MLP neurons of a small language model. Each row is named by its layer, matrix (gate and up: input weights) and neuron, and shows model dimensions 330-393. Each number is 50 + 12 x the weight over its row's rms, rounded and kept within 0 to 99. A neuron's up and down rows have the sign that makes its largest values positive.
A block is one neuron, or neurons of one layer that tend to fire together. After each block is what it responds to, as a language model described it from the Wikipedia text at the highest values.

L2.gate93:56 40 38 49 50 60 32 53 66 52 47 63 73 39 55 48 71 64 47 49 40 44 43 59 57 42 49 57 59 43 61 59 54 53 74 41 60 54 56 29 60 54 50 63 41 45 55 46 46 81 64 69 64 75 19 43 64 38 61 60 39 55 40 41
L2.up93:46 58 44 47 78 72 57 56 77 41 37 48 56 29 33 61 59 54 48 44 47 47 56 37 35 52 65 73 50 55 56 80 48 58 26 32 47 42 46 42 55 44 38 52 48 45 58 55 53 39 60 57 52 47 37 58 74 46 79 56 39 48 47 45
L2.gate497:46 52 54 66 70 57 52 45 47 37 54 45 39 69 43 56 31 51 67 56 56 67 66 55 42 55 53 70 42 46 45 58 63 52 48 46 55 58 45 62 85 62 38 45 67 59 55 37 48 54 50 59 35 72 27 70 51 41 42 63 25 28 47 47
L2.up497:48 55 29 64 47 60 62 47 47 62 44 37 52 66 69 54 58 59 45 60 37 67 52 48 61 65 55 67 71 58 55 53 50 61 45 07 51 37 75 54 41 62 26 47 50 52 76 52 58 56 45 44 62 49 61 49 52 41 33 33 43 59 29 40
L2.gate692:68 46 46 39 60 70 44 53 57 59 65 47 55 32 32 69 49 48 52 34 44 46 50 43 53 54 52 47 28 53 41 34 40 56 22 39 46 43 24 67 57 54 65 55 51 65 59 72 63 45 63 39 44 44 47 67 62 64 47 45 50 45 52 43
L2.up692:62 51 66 57 59 59 36 65 71 35 74 61 65 45 28 53 46 66 33 29 63 42 39 53 51 44 33 62 60 35 45 43 46 60 39 43 44 42 06 52 64 49 66 52 53 54 61 65 57 57 71 51 57 55 50 62 52 53 36 52 37 34 45 49
L2.gate876:31 51 51 44 50 42 30 25 57 40 49 51 24 44 78 52 32 60 53 48 54 57 53 50 39 45 45 61 45 50 43 47 64 59 64 47 51 42 50 49 46 49 32 45 44 20 33 53 54 57 42 47 49 55 29 53 37 60 66 54 53 58 32 54
L2.up876:56 61 28 49 41 24 57 51 58 57 49 60 39 66 40 49 76 64 52 54 42 42 72 80 51 44 55 61 62 70 66 30 54 68 43 51 40 65 58 32 61 37 39 68 46 46 49 47 59 59 48 78 30 46 38 39 60 44 63 49 29 54 59 49
Responds to: Mostly the adverb also right after a subject or There are/is (The film also, He is also); sometimes sentence-initial This, not, and surnames in lists or tables.

L3.gate126:65 59 70 42 56 59 34 77 48 45 46 69 66 44 41 35 49 54 36 67 42 47 38 56 49 68 34 21 43 49 51 60 56 43 37 56 62 50 30 35 40 44 22 64 60 65 75 40 57 74 32 61 42 64 39 51 38 42 45 42 76 69 53 48
L3.up126:63 44 74 37 25 39 43 48 36 50 40 29 56 75 31 56 38 15 45 42 39 46 51 36 42 53 40 44 61 56 47 39 35 44 65 59 36 56 34 45 57 50 58 53 54 40 45 56 62 58 45 53 49 61 38 45 51 49 31 38 61 54 41 59
L3.gate157:66 49 52 46 54 57 36 62 49 65 58 62 63 76 41 58 60 56 41 43 53 63 46 59 38 44 33 35 45 62 43 45 66 60 50 40 44 50 55 63 48 55 72 49 44 68 45 51 51 54 27 26 58 44 66 49 57 65 40 58 61 37 56 38
L3.up157:48 32 62 49 59 44 53 39 46 51 40 53 48 54 57 37 37 52 48 59 28 42 49 50 48 62 63 49 34 56 55 27 59 30 41 48 50 82 49 44 50 46 56 57 62 55 24 59 46 56 27 58 45 43 52 58 78 67 46 38 54 50 76 59
L3.gate299:64 58 61 29 44 51 34 52 64 52 67 53 54 41 29 39 66 52 57 71 51 60 37 43 33 42 54 61 38 32 58 65 39 66 49 42 50 49 52 30 76 50 48 75 52 59 55 27 46 33 48 55 48 53 55 49 62 37 53 58 38 53 42 43
L3.up299:36 48 63 52 32 51 40 52 33 44 42 62 58 33 44 64 54 26 50 92 45 41 57 56 70 45 67 54 46 53 59 41 36 51 72 62 56 45 47 64 58 38 53 36 48 59 74 43 49 53 53 70 64 64 12 52 71 48 58 55 42 51 41 48
L3.gate378:41 64 73 39 61 54 39 59 53 81 52 64 71 50 44 59 57 47 54 49 43 47 32 38 51 56 63 55 38 57 44 58 79 33 41 61 54 25 60 38 43 46 41 40 48 70 50 44 46 70 32 46 59 21 50 45 56 43 50 73 53 65 27 55
L3.up378:58 48 51 44 47 49 54 55 32 53 63 60 52 44 60 51 53 49 64 27 40 46 44 36 52 36 62 72 53 42 38 47 55 36 49 52 45 34 68 60 54 45 47 63 41 56 48 21 49 46 37 54 54 26 67 66 48 64 35 64 71 37 49 57
L3.gate452:38 57 36 41 43 43 51 65 41 66 49 48 51 39 44 23 49 60 70 41 31 47 54 48 36 42 73 54 51 67 32 77 55 67 61 57 47 45 73 56 52 30 74 19 43 59 41 59 39 57 65 55 56 61 60 38 52 54 27 39 65 63 41 51
L3.up452:58 24 63 51 61 48 61 52 44 63 39 57 57 54 56 51 50 49 53 42 47 48 33 64 41 48 47 46 53 80 62 52 51 48 43 64 31 44 40 38 52 40 44 63 52 47 53 50 63 80 30 60 66 46 56 34 35 37 36 51 51 63 39 41
L3.gate592:46 51 74 60 43 56 40 57 61 24 47 47 35 55 42 33 47 64 40 50 44 52 35 40 80 42 41 44 25 44 50 67 34 41 47 65 56 60 38 67 49 45 56 47 63 50 38 39 63 47 58 64 52 58 49 57 53 47 80 47 56 53 35 31
L3.up592:29 63 48 52 46 53 48 55 47 33 66 61 32 57 50 60 42 81 42 47 33 54 40 38 72 53 52 54 37 55 43 49 70 48 32 64 59 42 46 59 59 54 53 47 45 67 52 40 66 59 56 55 62 60 30 48 74 48 44 49 40 43 55 49
L3.gate891:53 54 39 50 49 52 67 62 56 52 23 58 58 66 32 35 53 49 52 61 30 44 56 43 62 45 57 36 37 42 29 26 50 76 45 25 27 50 42 52 66 49 37 59 52 59 15 52 36 63 48 72 55 46 48 47 54 44 42 48 45 48 46 32
L3.up891:56 36 49 61 63 60 49 72 42 34 33 47 66 52 56 47 40 45 46 41 40 53 51 48 59 66 47 31 44 41 65 32 67 47 74 52 66 71 47 51 60 50 27 47 53 54 49 51 45 47 52 51 68 66 62 63 44 56 39 42 56 31 40 38
L3.gate1154:60 44 40 52 30 46 59 62 61 60 40 60 40 47 39 57 36 49 54 66 15 33 53 59 53 42 53 63 52 64 48 60 61 51 38 45 68 64 60 44 62 26 67 30 43 77 54 39 65 45 28 29 45 63 52 62 63 77 56 49 23 46 59 37
L3.up1154:47 56 52 35 54 28 43 54 39 42 49 67 49 66 60 38 50 55 56 61 38 57 30 44 48 41 56 30 57 43 54 44 27 50 49 51 42 57 61 56 24 30 36 47 43 56 59 46 62 48 60 53 74 54 50 64 57 73 71 62 64 71 41 55
Responds to: Short word-start pieces, often a single letter such as p, P or K, after a space, parenthesis or pipe: "(p)rior", "p. 211", "Walter P.", also "Gold" in medal or certification tables.

L12.gate440:49 67 40 54 48 59 42 51 70 61 43 59 38 49 55 16 69 46 71 53 30 61 60 57 78 41 48 54 34 70 48 54 41 54 43 46 45 35 55 43 67 40 48 54 53 63 24 45 59 39 51 81 57 35 56 64 45 34 48 55 54 51 53 60
L12.up440:57 55 52 59 40 52 49 61 49 33 50 66 42 69 48 48 60 46 40 45 30 38 44 51 51 53 38 41 40 81 54 52 53 45 42 54 33 41 27 35 67 56 47 42 36 41 27 39 66 35 43 65 31 46 41 62 46 39 58 29 60 52 41 67
L12.gate814:68 43 41 31 60 52 72 62 43 26 43 68 45 34 35 42 48 50 62 33 32 52 51 55 42 44 53 15 54 64 60 49 48 47 32 47 57 42 46 53 47 65 75 44 34 65 45 56 70 59 58 57 68 58 69 24 41 52 59 47 41 35 49 47
L12.up814:54 54 59 72 58 65 61 53 84 32 56 64 55 37 61 32 40 65 35 50 46 59 60 53 58 64 51 30 24 53 52 70 68 42 51 58 35 38 33 34 49 60 52 47 42 44 67 60 51 43 62 43 39 38 52 46 68 50 51 52 66 52 53 52
Responds to: Single capital-letter tokens starting a name, acronym or rare word, often P or B, as in P·SA, P·lough, B·eaux Arts.

L3.gate579:31 85 36 59 73 28 55 50 57 55 72 54 45 46 52 38 49 60 53 69 34 45 49 47 54 37 50 45 50 50 59 57 53 67 43 42 61 59 61 56 44 50 28 47 54 30 53 48 69 49 71 59 67 29 48 59 54 45 67 41 58 31 35 39
L3.up579:61 48 48 70 32 29 54 37 43 57 43 62 41 41 71 48 49 63 61 34 41 42 61 47 50 59 48 56 57 38 51 63 66 53 30 49 46 58 69 53 70 52 30 54 45 46 62 49 52 66 60 40 59 26 31 52 58 44 51 48 53 48 26 46
L3.gate593:49 41 47 49 36 50 45 57 66 60 67 61 56 76 51 58 45 80 47 57 61 52 49 48 69 52 43 43 46 66 51 32 67 65 72 59 45 56 54 31 53 37 35 54 42 54 43 48 46 58 39 63 41 29 64 60 40 55 50 43 50 56 38 54
L3.up593:44 38 44 58 51 67 59 65 54 52 47 31 55 54 54 56 50 53 31 56 42 57 55 36 50 52 63 56 53 70 39 69 50 48 59 35 51 40 46 35 35 37 53 43 45 48 63 66 41 66 33 49 61 44 72 77 50 64 56 55 43 53 41 36
L3.gate631:66 29 54 40 49 51 28 56 61 48 69 47 59 51 42 50 42 81 41 40 53 42 75 48 63 72 40 51 39 60 36 47 47 36 40 64 47 35 60 37 46 64 43 65 50 44 45 26 67 42 63 38 49 30 53 48 53 70 66 46 47 57 45 51
L3.up631:53 40 64 41 51 42 38 47 42 29 55 37 52 55 44 63 40 54 52 51 56 18 60 54 47 71 55 45 40 50 47 36 54 51 30 52 52 29 31 41 56 79 47 65 56 20 59 43 67 46 56 51 42 45 45 53 60 60 77 55 28 79 52 69
L3.gate801:50 56 51 49 40 27 63 59 66 48 59 54 46 37 40 55 46 59 36 46 62 71 30 39 68 49 39 40 62 51 41 35 63 59 27 60 50 43 43 60 54 60 50 63 41 60 52 51 50 56 66 31 43 55 61 37 50 74 50 28 45 38 40 76
L3.up801:57 43 50 50 36 39 78 53 42 46 49 54 54 40 39 60 56 52 35 65 55 61 30 32 75 51 35 38 52 59 33 55 87 49 28 62 48 40 48 66 42 55 71 69 50 71 63 53 62 66 74 63 29 51 52 39 48 57 62 24 36 57 33 60
L3.gate831:35 50 09 46 42 54 45 57 30 49 51 62 52 57 38 68 70 49 69 59 51 62 63 60 47 58 67 47 64 42 35 44 46 47 50 71 61 43 63 44 40 57 46 37 51 69 58 50 45 48 64 51 68 65 63 45 46 37 51 61 51 36 46 44
L3.up831:47 59 21 61 38 71 40 43 29 45 62 71 35 54 44 45 57 63 84 54 65 59 63 50 40 53 49 42 64 36 40 27 72 28 46 52 47 52 54 51 34 54 55 40 57 72 53 53 49 75 52 39 67 45 55 40 48 46 68 63 46 27 31 56
L3.gate939:47 57 43 57 42 58 62 67 27 74 49 42 50 61 40 39 45 73 49 59 41 30 40 40 51 45 42 54 58 53 48 43 70 56 53 54 42 41 43 54 80 46 55 49 41 30 70 53 62 67 57 33 38 56 37 58 44 55 57 53 44 48 54 46
L3.up939:56 52 44 62 40 54 53 77 38 83 42 61 51 46 55 46 69 77 47 47 55 50 62 50 46 51 44 53 64 56 33 48 44 44 49 65 35 58 57 58 75 46 45 51 66 53 71 47 53 47 45 62 48 34 40 46 42 49 81 43 53 62 36 25
L3.gate968:64 62 71 74 42 48 59 44 54 38 23 43 49 69 33 55 47 33 70 32 47 59 53 64 52 53 46 53 61 62 42 53 43 57 57 68 63 52 53 35 52 22 43 63 39 35 54 48 44 40 78 55 43 49 50 33 38 53 74 53 48 72 46 45
L3.up968:57 41 53 83 43 70 37 41 49 51 19 40 31 43 55 37 52 44 45 51 52 62 52 48 57 39 42 43 70 64 60 45 44 35 45 62 52 55 58 47 50 22 53 52 44 51 61 40 59 37 67 44 46 56 63 45 44 78 42 55 60 67 51 39
L3.gate1122:60 63 72 60 52 50 51 61 60 43 66 60 66 34 38 60 25 67 66 43 22 34 48 48 58 63 35 54 74 53 60 54 70 33 62 55 53 52 63 57 48 76 23 75 64 46 53 52 52 73 50 50 48 49 47 65 32 72 61 32 33 35 46 69
L3.up1122:37 74 45 47 41 39 57 46 37 16 55 43 43 54 36 68 50 59 63 62 19 65 41 45 46 55 41 50 43 65 57 42 60 39 35 65 55 55 48 63 48 70 34 44 33 38 70 65 69 61 54 62 57 51 50 59 42 46 45 54 32 20 42 27
Responds to: Fires on the second |---|---|---|---| chunk of markdown table header dividers in sports result tables, and weakly on scattered word pieces (place, s, =).

L12.gate218:34 29 34 31 24 50 37 49 58 48 54 42 35 61 45 72 50 44 38 67 47 20 64 29 40 54 52 51 51 46 33 50 45 60 50 45 60 37 54 39 63 57 53 55 25 37 67 53 73 42 35 57 61 58 39 58 62 60 51 61 35 58 48 54
L12.up218:42 56 63 74 46 54 52 56 68 49 44 59 54 85 59 64 68 44 38 36 54 57 68 45 47 64 37 26 32 52 51 46 55 46 22 42 47 31 54 41 63 59 61 61 56 46 49 56 62 53 63 36 63 40 62 45 44 48 59 80 51 51 62 48
L12.gate730:46 52 73 45 49 37 70 56 72 52 52 65 43 65 57 54 56 42 72 40 42 36 69 57 51 46 56 46 56 56 31 55 56 55 45 40 59 53 49 64 45 41 49 46 35 45 41 43 34 52 60 47 63 60 90 40 53 46 60 49 33 60 67 61
L12.up730:51 33 72 50 35 49 45 50 61 47 65 49 46 41 51 56 53 54 35 58 50 38 60 29 58 30 36 61 41 60 65 53 60 67 43 43 42 69 53 66 47 48 49 31 36 46 38 41 48 37 56 59 50 44 66 65 56 46 34 35 32 56 43 64
Responds to: Adverbs and connectives placed between a subject and its verb, such as now, still, also, currently, plus list-joining and or then after commas.

L3.gate140:14 44 58 59 64 43 43 55 66 28 36 44 61 55 54 56 44 44 86 59 64 69 43 63 43 63 67 53 53 70 44 39 53 49 50 30 44 62 66 83 60 55 52 25 50 46 38 44 40 61 41 37 44 51 41 51 67 64 55 75 39 69 45 48
L3.up140:17 60 56 77 52 53 46 44 45 35 41 57 41 38 48 45 33 39 59 41 54 68 43 39 30 66 59 52 46 65 37 56 68 62 51 40 45 53 75 78 75 56 54 27 48 34 58 64 39 40 34 61 57 52 53 46 64 48 68 70 41 56 54 52
L3.gate218:23 66 34 33 36 32 50 49 48 56 58 52 62 48 47 42 50 58 71 48 51 26 66 31 44 66 56 56 70 58 55 43 48 61 40 36 46 55 59 49 44 58 79 50 54 45 38 41 56 51 56 48 25 13 46 35 54 48 53 50 58 53 50 58
L3.up218:30 47 59 41 44 44 63 27 40 34 43 65 51 65 32 60 72 54 54 47 51 69 78 49 56 53 50 60 40 60 38 68 48 41 55 78 55 47 49 52 43 52 47 44 48 54 67 49 61 57 48 67 38 55 31 48 35 65 51 61 62 61 44 59
L3.gate457:46 60 43 52 27 39 70 49 70 42 48 46 48 48 47 64 57 44 58 26 59 77 59 63 55 62 41 80 46 53 51 37 38 49 49 55 65 45 44 67 51 49 35 28 36 47 48 44 45 59 39 44 54 60 40 44 60 40 45 71 56 28 53 48
L3.up457:35 39 31 38 56 23 56 50 70 50 49 59 55 50 69 27 59 49 48 35 50 45 51 54 29 54 41 61 48 54 40 34 47 57 37 46 49 46 53 41 67 54 50 28 51 55 57 31 47 58 21 46 56 55 67 48 60 51 42 67 53 48 44 46
L3.gate588:52 46 47 64 43 48 53 44 56 49 50 59 32 62 41 57 59 39 68 45 56 54 62 63 47 57 53 58 56 48 51 76 34 46 14 55 46 55 52 47 66 43 59 34 61 71 38 48 81 51 78 21 51 21 64 64 41 55 53 49 53 42 49 51
L3.up588:50 39 41 55 68 32 67 61 53 48 48 46 57 55 30 81 52 46 72 73 59 48 59 59 66 40 50 47 50 57 68 57 48 63 43 40 67 57 48 86 65 77 61 39 38 51 56 50 55 75 65 42 54 58 49 51 54 74 48 61 58 57 53 55
L3.gate908:38 30 45 41 52 23 59 60 51 51 57 36 65 25 42 33 41 40 57 65 58 64 73 49 62 54 72 51 56 61 52 56 42 52 37 63 31 64 46 65 61 59 52 49 53 46 45 36 51 49 48 42 41 32 39 42 43 44 72 78 62 43 29 70
L3.up908:42 34 39 59 54 35 48 60 64 45 58 48 67 54 26 39 24 31 57 62 55 52 87 62 54 58 51 44 51 63 58 59 48 48 35 55 50 51 40 63 53 35 76 62 49 33 58 62 37 44 48 40 36 40 40 31 42 29 48 65 64 40 45 71
L3.gate936:32 47 41 47 46 27 54 52 59 41 47 41 61 46 41 55 49 45 62 54 25 45 45 72 58 53 54 43 18 83 36 63 46 55 50 45 31 41 35 31 47 53 40 61 59 29 46 74 71 36 30 27 50 46 50 46 49 36 49 46 48 55 67 49
L3.up936:51 45 60 45 46 14 50 35 69 57 37 35 50 66 55 48 51 73 47 64 58 51 63 46 65 37 35 43 52 63 21 50 49 62 52 65 57 29 48 50 34 56 50 29 47 44 54 46 43 52 55 40 58 68 52 49 55 44 72 56 44 36 47 47
L3.gate1072:68 68 34 62 48 43 51 60 51 81 69 66 57 28 53 48 75 51 24 66 49 67 47 46 37 37 58 35 44 54 52 43 63 50 47 49 64 43 48 88 40 54 54 35 45 49 39 60 43 41 48 52 40 39 65 30 55 58 39 66 76 58 57 27
L3.up1072:42 41 59 33 50 64 40 43 54 43 44 73 50 50 50 55 34 58 43 34 60 56 76 59 72 54 32 44 32 59 51 30 55 52 54 34 56 44 37 58 44 46 38 57 36 64 48 58 67 41 68 28 46 57 75 35 52 54 52 57 64 50 60 54
L3.gate1134:53 50 51 40 55 44 54 42 47 41 30 54 55 53 27 50 62 60 48 49 03 46 42 72 54 37 80 56 53 36 58 35 60 65 42 53 42 36 55 80 45 60 51 37 34 56 53 63 61 51 53 29 50 30 60 53 52 50 41 72 40 28 59 61
L3.up1134:52 54 41 69 56 55 47 43 79 32 18 61 65 50 38 55 37 31 37 40 36 52 48 50 71 64 55 69 43 59 53 36 49 72 56 56 37 22 41 56 41 54 49 49 56 37 35 78 42 50 38 47 45 47 70 61 55 31 47 59 31 40 35 59
Responds to: Mostly "also" right after a subject or verb adding a further fact, e.g. "he also holds", "also known as"; weaker on verb suffixes like -ed, -ing.

L2.gate194:66 48 42 39 63 47 48 64 54 22 55 49 47 42 73 48 49 67 35 42 39 47 23 36 61 45 43 52 46 25 35 68 58 52 52 32 53 40 30 49 55 57 34 71 39 42 34 53 41 84 42 33 47 55 71 55 63 71 67 35 82 30 59 57
L2.up194:62 35 50 58 50 47 48 62 42 37 35 36 29 49 58 35 42 53 33 40 56 33 39 33 58 48 42 69 39 62 57 47 54 52 52 45 50 40 37 39 36 35 55 72 47 28 53 45 43 66 69 37 45 56 48 51 53 61 60 31 63 27 38 54
L2.gate335:56 57 68 55 60 30 36 35 43 58 60 36 20 51 38 40 26 52 64 49 46 79 39 43 72 66 59 55 50 69 28 65 56 38 41 44 46 53 49 53 47 73 52 42 50 48 53 48 47 53 57 53 55 38 47 57 44 51 67 52 44 35 51 48
L2.up335:51 50 39 50 41 32 63 55 49 47 33 62 59 30 39 53 51 44 54 43 37 60 56 44 52 77 43 44 58 62 35 64 64 57 59 49 55 27 69 49 49 55 58 46 45 54 61 41 26 50 54 33 55 45 54 30 47 45 63 40 41 52 57 80
L2.gate375:64 52 47 72 68 51 56 54 48 38 52 47 56 29 52 40 49 65 56 44 45 55 47 42 57 28 40 58 58 68 59 52 37 55 52 43 58 37 54 32 69 55 67 57 37 72 63 54 49 42 67 42 51 40 61 43 59 37 68 52 58 42 32 56
L2.up375:45 72 63 38 41 42 54 30 35 42 51 66 46 48 38 57 35 61 49 49 50 46 48 43 71 72 38 48 58 70 44 42 47 56 54 48 74 13 36 56 47 62 49 72 57 36 32 41 33 66 69 39 43 57 47 53 47 66 56 51 41 81 64 46
L2.gate759:53 25 21 43 51 54 47 53 65 49 46 31 50 48 61 44 72 39 64 39 34 55 52 53 59 59 44 59 57 60 32 46 27 44 56 47 60 47 35 46 54 56 55 50 60 38 55 28 47 38 73 70 32 46 74 27 69 28 53 49 19 65 65 36
L2.up759:53 38 55 51 56 45 51 44 51 50 37 31 57 47 50 37 81 26 37 28 39 64 48 34 49 38 36 60 53 57 32 54 29 37 51 33 48 46 40 35 73 67 44 41 61 45 69 40 52 56 71 78 48 48 78 43 62 52 55 38 22 66 64 45
Responds to: Markdown table separator rows (|---|---|) under header rows and === subsection heading markers, plus line breaks after page titles.

L12.gate832:46 38 71 60 42 66 64 49 47 53 44 77 47 56 48 53 67 57 41 47 66 58 44 59 43 53 44 53 43 58 62 48 62 56 47 37 25 46 43 57 54 37 63 38 50 57 39 29 53 40 64 59 50 58 48 51 70 34 30 45 46 47 73 45
L12.up832:67 54 60 53 28 34 50 56 64 41 35 62 39 54 52 67 49 61 48 57 45 72 32 54 38 60 51 46 35 63 43 52 67 65 40 45 20 38 38 26 40 52 52 37 51 59 46 56 49 49 42 64 46 47 35 48 45 47 40 33 53 60 43 53
L12.gate901:66 21 55 65 32 51 50 63 70 37 69 65 31 52 40 46 56 52 56 65 41 50 64 48 60 58 39 55 33 73 47 47 29 44 34 59 55 52 41 55 46 58 58 51 46 69 50 72 52 43 66 42 50 55 23 41 47 58 38 26 58 46 56 41
L12.up901:51 23 59 52 31 66 39 70 65 36 58 49 46 71 53 54 52 53 39 46 32 57 80 43 68 41 38 47 50 69 37 41 46 52 44 60 50 43 49 47 46 71 60 42 40 45 54 76 51 45 76 43 51 46 43 53 51 58 57 52 56 59 53 37
Responds to: Closing markup just before a line break: the === or == ending section headings (===2006===), the newline after = Title = article headers, table separator rows |---|---|, and final cell pipes.